Weights of a small transformer language model.
Size: 12 layers, width 256, MLP 704 SwiGLU, vocabulary 1265, 9.51M parameters.
MLP neurons of a small language model. Each row is named by its layer, matrix (gate and up: input weights) and neuron, and shows model dimensions 0-127. Each number is 500 + 50 x the weight over its row's rms, rounded and kept within 0 to 999. Numbers have three digits each. A neuron's up and down rows have the sign that makes its largest values positive.
A block is one neuron, or neurons of one layer that tend to fire together. After each block is what it responds to, as a language model described it from the Wikipedia text at the highest values.

L9.gate3:509450523531370501559454427593503506425482485476543492486506509508500579389520478518538532460503531491470540530514499522468569488615477439493535537493485531503520447507473508469433507544544497514421423500521452448534453495453518401439591497546452490453521558394520523575426525571564502493511499528494571489459534520418583576506546521503543583613598397557520471434493484433502526529448
L9.up3:479495465513491613482487478539526444478386494521481516569472537505565534563515496464451532520558513464420526460463488420572504411542515463497494470499519486514501532500534523569430409420535542552543480548479554541461509507548480541488470632366615403409575540469398436582465510448611528575497416533522387504508568501417434522508583567472488504455436598588421507526505526539503549559423
L9.gate50:551473538458508451484524612519547526480444481504453476539485514532526543549520420515422489513530503504513584449532429522541572477596557428531536504513512597457541509490516527521473556554505345557530459571498604512477455504503558483407488524482438364456483528486511492513480517471554611541485536520445512417467487513467516497494537517485479396539380493474430476444512595468613478561458
L9.up50:531575531585455480431474508477467481440480499432555477541451525522535489425541527511445496526469505423504575488577478497540491480458428478505451492519463501519496466486481530468485509544521481548507534535456508536424566476405534491497488416350505466519540539436589452519521454353498574545443419545485516544537554512447535493497543513598551392474504489545505437479545573561498594443497
L9.gate379:471486453450472503488456450544509546487488475524527513523597538452491555493487432459413412455446499473566491491509545587537536418515504388467429453538499495397510516512432487514419462502451605445493572498478496514523465451472571544559479474479502464538408538395500444529540364614522525443594466387502570470458578602479469503483560474535542483511520449529455539462478485621526506463510
L9.up379:447519448463523541391465447566566481619482469515501491480559517502534567501515494621452523503517428551496492486525588554541546504585488553603580624451470455462481466478494470572472499548428443503539516511486402523502461506409567465500541482481452593477480520429585407512523450463546477480487519456469527481455571594444452498476524518381528443512485404521439464464420580516493378511537
L9.gate397:442548435487487570425499538597506585538494500506604514493577460509460504465518482500464453539494484571453448458446601581581533566537467497544426447528461477429528536463463588485505450488448545576511552393507436458422524416399497487412500485452530418479501538445565558448432493566542519507599448552411369500472592535414483549420485477493508522557421465482442528462514524507447660515496
L9.up397:511673506375489545482486467524465525489481476471535555519485382505470467383448454569489573539409538571562452464466579515498481551436551437569446465492529548510503483450566567549445474481532511387581562376535484473504576473494478552458537552529463557507487509483560552545489549528551601485525550509472519464494561581421500520542419524481562519470476451452413546529486499514509543444535
L9.gate550:491569501561456457545469496484473489444523493416511466580519622562595486527555506542440601468461537490531455504498495494532539438535503479480473494444488445439542526444510513551512494484507481499456572496515525478465503501465427456423527578487423452490436583429486475594503504547581574637583451557434537512464564542457567530486545486412558462528446514462469455468518512464479441584526
L9.up550:432576488516454490635477433508438477412491452520510520503428522518565450560490451580497626492501513480538489488477473474545425489491540455545502572362545489401462417505534445580439478484519572501403578541542550512490515488464457357443476479458457463543427517498485554579422556499552551484586452546487562406599571458505532602567610463472482480508454474490501436477605432485481408533453
L9.gate592:500553479531445505458384511554490445491550551446541544524559600509554563480508530629531501530485530529461563443484501599511451527479591530505428416523490442555547485506493532541513416411388631498489517465476408522453422437523517552519552463418503507501476534418517409654447510454535514526400541554540412495462525545536479448509467508428581502487493421416477499469514523434592588569553
L9.up592:513462461520503618537405468485501574512544536523626498511500508506437478592520473506453554432521519499555453502516497499517469472480540466521451477437511543540493444522465546590470450523507480448515427552517652430502545519472499431387396495469419490448437578412446538614481484512605464504509537419528463429510510505478484579530516477480444537501470528500395586479553458524512483485502
L9.gate662:466567501522475510543474493463406471473393479494473427555561570574517482473520525457479445440443485486421525437458461574569463455528562465557496480580500495454478542495493392564424400521530492482512490584502561547429423525487569507394457462466489486501449471385513534503468512562567531557476498504457399486497547586339458485486512526469480492567563391543447438527542540485428549517521
L9.up662:470523504565511539487388484480426446506485463512485420542462600603505502522530524536526510370519624521436524488442498502526466522492452487598504597517517535589454505489498384560485550459532533477508533465476452480517515581524506492510527415489490576446471493420530427537489567497598526518458478592476442465483532425441452504523482517349438454448531427461561515532479537466499466536539
L9.gate677:470470531551453465488471483561503464497570480469466406595469502415501552488524555491528468513470536577550381448479498574444577546542486408528394489465487584435541554517456513523459424513536439508479551445406459487505465541462466514428558460494504506445451599486548476492567523518568499504497536518450482484453487486451493502509426433415496442537490422424385572437568507347504601505564
L9.up677:546466484487478438563461442474473459497552488504583479499514473500495445466480534528551561478570556583552489443586508495474545551434439422516422622560479527410504555545574445510540552579503555534594483482618507532499551562297532499530473505535522496466441505479560543600512485450536500440474465539525558509485508516503484503470489493475518439540498474487432534568503491548486531502530
Responds to: First one- or two-letter consonant pieces of a split word, mostly St/st and the h after C, e.g. St|ewarton, C|h|andra, st|ationed, b|oth.

L7.gate249:515518467505467509504528465486543453564513397482498427508533520466491539533417479474520540357540594546556536601525533632475445390419533551487505501552442513553539536503541478492485571411516486487466467433423542469535542466481447560542502548486445431575493464474504479586536434477532448408447474470421444504493545521462412491443486544467561606464500423515549385501504502541514502511542
L7.up249:439500465507456519479481418544550459598580404457468450413469498489462507449433496445491602394516597551575499592490538546481436430468563528440484508507430509542528535515511480533539568458468441519547406459526513529462536403487533537574445554468526435552491512508539508583547474472520488440464553447491520497455563466463400497481561565455572563391493522516503420469533446526540532467484
L7.gate445:437444534535419522514545391542502471546533443506525434536537534365546493542476513509439545526550538525436422556543670577469572437408421477536477512497498443426546536588517498472444478481538458569469488480472520413551544463353478506514565546476514424452481432537471426445525516479585394496531440531432415544490462498490467503363570401532538488469500500478615471523513509491524578428523
L7.up445:545523450475510565470523409440484407515527482590515539505526491590466561533417494518578464502543517556481618585488430468387535491431675568567454530553466542470486454481588455571470518515494548599486548425530488496476525621465490435524432443504616505524442517580467532521558498449520475508548459404555522433445489501512540482507444546474559487483419570535437490496552497625537460483484
L7.gate561:550525436508459462516466445534499493576532489491503452472523571438529511529471592486482521448585500540489540536518557568504495482467523450567489484490410458529527451576481658548560490492528578492512593569452433414591501416476440510501504491627462488520394513511575424514524512504551446558477493448463508525426601547478444578404507419536616535499471445417546546462526524453510537482472
L7.up561:518461401402547476495596482556574479537601484461564493527541539484550467432509552439477412533486500529443414512482470473567562479465500513476507495506475483541545455485482540491522586554535449556518523431485443562485472496521519538513494601507475454530465636552354536478511476566569453507528514477490435469490566475534469469407526572549567587527535534491516447518516524446535511532461
L7.gate582:580521454541489484465525539536457517574578426499480447538543464417494534573502467482419499420540544485533448608524508576533560455412497575502544446581458498535525547493542541422498577531449453505531466493474458498446540430436467514498595545539488483602469447531462509476543387508549453407454600524452438475459531577511384515453556475520521562545491465468450441542514517457527635549500
L7.up582:520540543565496498557508477518546536518578512421576512477500536446554546498537506502456517498513522456459444531475498557460607513424587577527424492576531495480535496522543542479536567453448497534574451449526507488468545509404431490521536535434399374461434481565498498456551444505533392538401527517524440532458565492469460479460515491494576467468417445460478397540504465495595530557525
Responds to: First cell of a new row in Wikipedia wiki tables, mostly a row number or year digit, such as 5., 10., 2008.

L9.gate14:570504471555514506454471495503486600484543492485507464539518526506426558508597474544554512493391556514496485517476490571457481555422521551470475506494491486544520525532453555443529441520473534440545545488464561436494407459475483488561467485502460531531489567587497503455552492503555496513496529462535447621495399536514505577479400526439527478509633473435545516454476506446521392595509
L9.up14:458466561559508517580424498470492566466498572485564513427522423526507572475511444390559505444475463520605493470517453510399512485449555541526607511470516568474497511489559419492477507515505465379460533558533582392506435418531478492437436442617449593516480494532472477461520399510539389454478443481587389393515467500527534468503440519602462497580514524513571491459540585383525437598575
L9.gate160:560546454555495492619426459484548505456542482512540550509515532478441521488477519519505599510494508506489493454538499516391473508470414446621506470419493498559527519522445562552527474548483508499446468554543481444578482385449478473456449486504431487471464498496528388462545381487544523488465620526567533565497421570444556483431406468472506569480553427469503544511450534406532545492556
L9.up160:472431463527548428567557554445603527499530497504452516445477435496470457460481512409542442499417526551540544618533421500479548473520438453470514537443539593554488473510439492490507561489469456440455460488421381430577510468577492619524509540601485473496504484575520518468582522567473547519487538404477516503520454525477536428501481424463461466504516533454520503523457504536660497558555
L9.gate203:514488442481431402522562564499572608491554481387523546478482423432467438421490503511522525527440424466512480579526534516449469521510437549463487500509473414483512494448459512513503499428474606416496584449522520494514431453513497496583471506551482505445464562472551484461452482480469562623473537644497577504475478526481538503483581435520449505574434537460459454500495548517545474551533
L9.up203:431462453587540470506545458460524336519476591440523525511444470472545460512486523516417526525509428492499561551440473507600572555506494489573504518561502406590514480509475500516497491415571606560414544514503518610470502516515539473558482472433539446484540499555403460473421550446424632451397568503567470523434452546514443533470518523467500469425473491448413472504520467460571433515411
L9.gate321:508436557492535529552516488428741560429500527486407555549599510491474545554485534433502482450417483486476476512517528588586491487494508529418519465602448448534518546527471542507534448525483549513473387513515442431471502483547478461457479574505505496491500505513509507585533495566600517484479521534420425525581534526439514493501526467515571546461547455540444434468629482589508504525424
L9.up321:450429535531503545413538524452568552494500518565472533540525473448577476573511480329447498406441431476479477530532515470570430490518510537528535470568524427462491567586390552478476541476451543413501436564515465446476527508531466532371475567492461551414521467556530471544492433501478565494502557470432444588549461463512524540513441462498502579441528542475466517477583550533596488535445
L9.gate387:587426489544466494467441558418504453513510470493443476540460408492552537547550421474424414518468475452505452479481546495538560465521536529341438526535486554399538502455462523514528486524499525574497551425447575465491469539502494497439531489501446433441510551523445497480531327479439492498565419583478424546436508545500551478546466497497525500544419526481610513495466652449525512533496
L9.up387:465421425532509562433476441516475506525488503474485581530483518492418451466529450539479513562478477549549554481462519493478601514571482547570447475550469440531501572511533598537537567522459596497479508475515492458465547492553440387459464460467484550455471511573506486403500469584555462506527480447497453524417609539541551491491462496344512463434539471531456627482493539470579419468509
L9.gate459:466511614556513490472571506547472497496549515514360563562524516453472554501559468477504500482493535478570544510521476533560518513465537475456481521573496533461533565442406531464384473486524530509465464457333456413490552523561488616522468496527476478564526542549469531414483501572459412512511557564508575553562469525436489501531427399453517518564530537427467475442546463465542401538501
L9.up459:502541478482517500576607557437550477524483532480494502453488473448508474473508535375500472518418470448502523570600504503542487481459536500540615528497530494444482479493472516516472488502543567444621558526507402452470502433520563505380406603459427436448600541584547432432538392513498448444490510521462584562486587534479581456461561416478538443544506519515480457495466537399561613535563
L9.gate497:503560536531484467503490492534575517474492486462572488508474575515567540510547479455438446489436564486516505528403469516515533559557504487524479506528468512488555526482486498515519574542512481502448595465521407419476537592471469543492508590550473452455470511536481523526526513475532479555549606509450553561587400572509475498523441481495543530450451511545468420416595460531506500537510
L9.up497:524498528588491431594472486492518498460448505484523547572427496571539555435436505540543430593400567623510535468466414483492603497559544506557524560499486653525487476454511434502564542546485503505484526512579467453486438518572508597500495504576528504513499540533526495498589443515537462529549553447542529518514440531511515531496469527478531509526474472553509478526434445535538494499577
L9.gate544:544510455567529422561455579535558527588529482456550483551550466473467578498506601434551467474504543517460468537399568491474487555477472472554498491488453463609490552496348502483581511476479476521519428555484483411574548491478448509498466510497378465494395451488529546428446423493435447456481532476521592538631415552506423523533461509506565531537514568527485536498526467547383565581505
L9.up544:514450474473570512578481489498517494493530551439412516509470421489453489463494489455446493455491551607427557399540572525450534518442459569546588597449486513545512434548457473515511526479468604520553588548514496455507573483520513482425477424594482489360466482583536477449508487426485498479552527535519509532475428465484597541530514517477493439614444463570494468507484572473538443569476
Responds to: Compass-direction words or pieces, like South, north, east, and month names after a day number, such as 27 May, 11 October.

L7.gate221:528521476543468498543489497491671572523507474500473514617507498461460644562506587515505493389447458469537510491596481546566448540564486514446513476553488512552519530578447603520420472491512521527516472610470454508542495510539461488500507651467475455555537552590505419481550503513555608480473613458485489543492549559399568562493548493474611547519558508554562430454508602533538499485502
L7.up221:551452474574463569523472549495541501566421570492484577480439462564481516543470521424404518420445451520540544534546458446486413613511471453489516504535503500482460528558404617486447483537488546444565511585514487571541503552490559517530445551483549534524534537569466518497504466476505591429474621421517532469533528486445444459560498494436638473462540573555492427520441622531503479419429
L7.gate324:545550449581427454470463556584533536577516515466462525508457484441525462477553459562500573401415462397549511552488527510569498572549369479419519505600511439496517528503484560541437548502461543434544519498493491531591494543423531483522446570443444590417444456538453402486533432444564577445460518503514418570348507541459465590529468521466435458449555490459515489525466492559551503545519
L7.up324:479539484475479500467482554451496597533528482471464492545458451517478492512576509550494528451365433479604509494493477489487485521572408554465578519476479549479506569572480572519433592445421507425551526557445366520593466456495552533529433515448523595498540434534404338511547433442522568482378510512495462513416531543477449585501460512496427517469523495504547514549440472551541387486489
L7.gate390:417475549448470449440498512427574593488456454489479551607503510379566455484457455534427521509489542509480491554545501505526495553518467488507418426553470551487534447462459545522389425507497419502484536545505439502551537410471473428415566641496480458449566419609506394470457546547527492618510589412442470509516518539473555513511564449545536559435513513443481469508583445525540388518576
L7.up390:506502518497521486513500442488545636418443484558465509584446461489503565542411547477496473529412504506565511432478516497473561436461499569455496500496498526463516563531491568387480480491420530427442531508534386547471531423524562507461519529497508523525568460605428390474589446538425555551479583467520428485529478485555505492446493505413507469533469582560474460556503523628547449476433
L7.gate398:484586484588495489548424520564418551502537446470517536541521471418550563464547449532476481478391542471517492506501487492528461512615449449575506466531540472507535514530460584516474497613463498437523625446458520455609506426479456418497547477519444589619450461568548535482544352479509440524529573472537500510428491526476466566485466514390486469557476489488517514437571540606471543459534
L7.up398:587533501507586534570514468636433558522572485425519458475492451471428485457457360479581438503515413496571481495471479452440440486459445530543492547481472398482474499529465573536547547524482545424517525497531555486490525471525503502516527515462527555669440510568533544420543436499581472496493509480531521508484526543524527428520476487388485429562501561547515474544600472575518586388413
Responds to: Fires on month names and on the comma after a day number, the spot just before a year, e.g. "In May 1794", "On November 9, 2023".

L7.gate44:483495452490507552493546523562510497554446464423537467562489485548548613527533516515443556436539510476509468463559480530515619376524498549502484491525500535534501513484383490526493422533487471458513561552480472521507529558543471611472509485412509475423477517572521438527487559503607539473514634532382501524568497531460507609427494464438461421491507465484520472426492504521567510582455
L7.up44:507513427481542543485508468520440451537412544509499567525485437489581554583466450424512478431576508531555490429504485493556662400465516621472503519480503524447472491483360459466561448584447502460549539574485507518497509539569489567547488493479549495461513558560534465479467527499521595415538560520492510463583462485505552569470493481429447432491559515552446440523428496500568430556449
L7.gate78:458483491540440523505532529629532451516497485537498393569577627486453537556449516591556428526472472476438471532601491530565551414513456537502421563569481485538511504508472510459523469589541468559483404486423398482496568555435438470548541498499485411552541549519514476514460473590546486513509523502431505473534532512437487473438517499465528553483563476522447611437467516486504529475538
L7.up78:428429556459476439530521544554599413443495471543512464516548550568426483512508593583535431463515442506463473526574537525541504454476521543524516518533496527524435440485510435496441436571582519485426358428525479435515623568537490515495600487485563462530663518481513467551438532637553536475472412491349535490523553463401505485502589496493482577455606444547510542452547424534444457442483
L7.gate512:450521518472508419469527463552511505465505414449499493528593553436544482541420557541520496569417494538516517549534640604515634385589466485458489436553462569486524567532483464518546439615489452467542443447463457404533544510480516469527507485475466470520516495464491510531526484623504481477541485402354575468495434498431517513441559506524483534493510500543501573507563470581421506515487
L7.up512:450522495493555548480560444448514533482494457440518502519589573462460455457490585499526497537463425596501489467449565542486531430472495507457377468554506566485431541535433493540468426526501444550578470475398462477388582453571523511487479470494541442599590527406539547535502521599489508453467467449431595500547472441405515438486516464476521556502445545487492574493476442479455513448504
L7.gate670:502447501446411512452460552483601526500514436473477435534554489460526514591435564527502499468463539552471385442459497516565535451490470581425575509518445503628531542489473477569441437505508416602490573446483468476490481447477481513521450471494540361413511560532497475538475559483613452559540472551344480494544497521465573519508520496510461539450478451474570528590514467549470462550589
L7.up670:515481483478492445492554466559438431588497533507490428502579551487542390522449483572591442440506556547548433517465552526505550442517575530492511467500463477463509490484601540586565516604501445438491457524531516491423526506515453458568591486548571518559511483496491487561495481492597505420538480539499514452387478503509577556458586595464547483537518429583560507546494440640387516529423
Responds to: Word-start fragments ending in a consonant cluster, mostly Cl/cl, Bl, Pl, Fl, that begin names or words, as in Cl|ooney, Cl|ay, cl|imate.

L9.gate40:497463569454496538471522464534501554462540488560577471512556509493482582555536421479438451522471507479511515570547572569518515472585522412451491526527460604531538474457444449500505479480462514495555408471545488563505485500577512519506430523436384453506462449509482474542606468505493593481400548461494567469439559480503477477453422450499448540519523443486483459460514391491495550596526
L9.up40:470468524495501524547471421523521482555549558542502559456473532486476601532484379439502573416503504538575505494497564534513453466425521454533448528455542502467488488489419463552471511482509489483552477498519554517575490391490460502447415554527419501490450472546520498497414431450464516470530552377535540450505651512465509589442527458520492580613575456577408494513514454539420427580502
L9.gate43:547461474527494575496456559538480545564495531443468491509394485459560599562514505459438534462538455422500533545620531568462483495432479446459560473507482459499508609495486534458531408506433494497523514537398536582536482562550475495499446546492469480476502481483400429516466527525423468452520585410514484531496458539491470632504453492437520461578602470507494550511496487442562433592566
L9.up43:550482470488482628623484546611463493530455585468542589477502562435559503511545481557525510509553515510512545451612509511495511560412467490470491425545523502513503554413459564464489380573494508530527524554443542577503506470483437491449522559479461536574522479436375508557508435479507436475506588443552429543475539531516456540497505445438452477542585506410465579536423495534523476496541
L9.gate257:469490417550518604530576409555425502581506437495557544482582556487567524564517517531449467421383458498423522504544540521488493380581513478530415471528474481497564451476470438486564441582509497533508474452482447514513421495464529469429497485514427481474388498544542505511479459483544532543514481454375496546501542487457456439436537504403602478493508445502532564481481466484434521478469
L9.up257:556503544519534450466467467489509493508527449495512619476539374488584423497501557530496501509480495582495566489529595485432434431497453442536455499455524640403509456551592537588474489514507506501546457470538510556566504486464447419502514492567469519468514577584509432480495543506502469500495395450460457553433526465498539463434544513534512550412439511440564505504488476464473474476471
L9.gate277:520507405453537528445490492489549482539520528478444496520532489495565585581511502422519545543532519445555506511458514530493560414451483623518441516569482506529523572465500432474566455546537460545493530550441516465568435507418479462532459484536413571506431525491492436484488530511581588570570579418510473480554544516582446484440467558475483430447540484372521422489572570494546447546538
L9.up277:472532467567483459508487506570478557458391520530599551434500476587449495554508573536436573554499637562588508403553523521601509500545524499537537580423519438497487543463450513499501444474528571481409468630475521504438564459473426396544476436537534469492507435474581491482508485443479460531463517574526537427464592518484512434457444501417529479542510448613415574570461437498385542549551
L9.gate433:473538383510585465446559461620469506495599441450497452559518538395534491436548515444459512507531511525463523471456577598547558477503439517410545527423390493525544420503552528511482540510509532535532528464418483525572459480581441435601459508561569484526519464540452530477548469488629455507512468467498418553471472481460536491404500470484551491436511500490501509494557601520569501493399
L9.up433:522514421581620597448497485556496451608535416487559516472521525429563530499498451471537525437590409482546493646469530533576568421425418531408389578500474478499467489529506503538504492558507447598488558487412454560584538460487401446552408494491532541423473518523473505475501528414548455531571542454465507550485582454468565445525542520530583608446458525446566574513530573522514493514520
L9.gate519:522522406508482446467527483533488554526425425458510426556555542569502518505526486493529485585459503460539457473432545589540591460552516432472549452571478462625503518527463449512543482486449540492500544475494595468495476540490460511569417460508537567514434500518570537582395574525469480549505557531370489519466508585489541534448528523436474519463530450526587531483538478544385513497572
L9.up519:505539421467502373525575541469510543479504480503514563379476484522548436472504420403476511561481469538468547511495563470512509499532518456537576514473541470491484478565580505523582565445543518462529554619546553436451435533535506489496400496596528518393537528500538499467462486479508522491513406499568448450456488551576603534474468491488408487477433471478521448532334495482553515513482
L9.gate539:578494397494555504416522559490562439506517496537512405508528528536561493477556526465457484536516478489387551595455617506503508457547550515491565413541395512547543511473591559513559439521406435627526443512452500505387510499546554557528468425400480493515460457495418423456472416528545492516459470480485487533457438495536423500449458478510552543462519484483573516467532515462539619523583
L9.up539:380503483570476497569500483443556446485471530466518469539587536536500533558518513490454420494483554471479490551475569420527516534496547475578434580451493514508522515433449393541476505490547497542483446488554559469519371566525482546405390516499391432494440553450491556527523508544513379551594478479513466474545541438491526486467571522491580542460498545528471452535491578456555489572559
L9.gate620:485554475606545560462505430573478565578510484478478520534489539508573489551537499515492532578433582505582572544488549522576576514452455465465533519542432502591535568597518448515491546494444533527536488525365500471593497593449511548562513508528419531527575507542466546549599465519544567504512551532497490481512541516589420485406484448514554510483636486499463479529432529547524481568511
L9.up620:378464486501569498567588562585445523528638487477545562431528495417537386474501494403459510556523553545517552571481542507488479576543529528529540556484457419492531508495505502540516460496512494543496539539550575511547492611533499546495461498509411526396398579512509563411531476416578459469496570523494535516432445464570494502410459535426449495537428484478469519574525537543428480525500
Responds to: Short mid-word pieces, especially "ar" after ch/Ch (character, charge, Charles) or "an" (exchange, panel), and digits or periods closing wiki-table cells just before "|".

L3.gate553:543520421484554490503561522448526482476528437445547510537633493525508529507432524478390540541442551476531585567515401538561470453569509502593525504483457432602496651475504476537515562507501561530518479458487549516495472520460465581500502542589497492572442573556476435445538534517477469430395497458428508579515458568514486517476401574370487473496460478461578604523483579440501530444529
L3.up553:452540489490639574522559540441602527483462508453529553444513483474496494491447458470496567577457503503521521474587472457534425466516468465561524418464442532514459584458450521495525477472532564469525435414455471514536543478524410476552509490498545536449493497569480489508492421527517581445404458382397526482458577520539436530568428551398411431463466492327557623511457503528414575494470
L3.gate643:586500451558549486468455530534507568589506495508495489502541544527549562487533489532467441556498532489584504513462504554505508468447567555540503517495412409521537458527466483485482496504420558459594454452562489426578412617537444528502455543533541506637453494534589556510560473401510506487473537408495511499533523600496522534474469515524525433499473434507508488508554478570456537533572
L3.up643:482559497548607524572525479598481552596501488454541550526589428433542597418522460358500477561565490530506588513542563433431514477500507515550490573461460543550505482569473402523609507512456551470541511492534451469546433562540523429511486520581543532559475432578543546561484424505449482464475587475441561442492521459537499527557472465526430501585493527501530450543483466476484509581492
Responds to: Short letter fragments in the second slot of a word split into pieces, especially u after g (g-u-itar, g-u-ilty), plus b-r-and, Ch-rist-mas.

L3.gate166:483595468487499483489429456475505521497427522532581534480510531538444604511536479601448445469484434545514549438569553586470460492443615459536495515494514520525515458449492542528410469467546604518537469567527511465499479518380474470408489482449561497567539473372558469545541527530638546559450431439460484433478569550427464544516505437499485446468509334593468454510546476542483591448561
L3.up166:471621495563461493502405452425466455445375510542600513483509609551455560533505483616459427490506442515428538428546564541469465486516575464544484513538512458560477465493524535507501436492566609519473529605476506505436448534393502466484460415485554466554479464409514455560465522599563518572481465469469512420432555477396503531528506460454487444454535387586431454475517513458502564376556
L3.gate592:508574460509454458451423497481419526499415521511504524556456573467519547536538511656516467533531484551528484447533436591599504477482594482479511494518486460511502541509501551545439423457552675521589502610483479462486464500504487496498448534419551501531468505443530498514508571469644553521496493489484484457468531552389553534549505489443537465452538320535489493526586497518528525467523
L3.up592:492563468492511511465434492541432555405449438502526519551513548515458551485525504541534491575567404485549481451502449474491539504488576427493510501498481468475470545506505469570421482494508536583533455479471484574456513479459536517441378550371515424534525456429514555487493498559535533505439490459461553501462544497382511438564535499501532528486538486594472484499541397530448669501457
Responds to: Word-start tokens of a consonant cluster or digraph split from the rest of the word, such as sh, cl, ph, v (Sh-anghai, cl-ub, v-illage).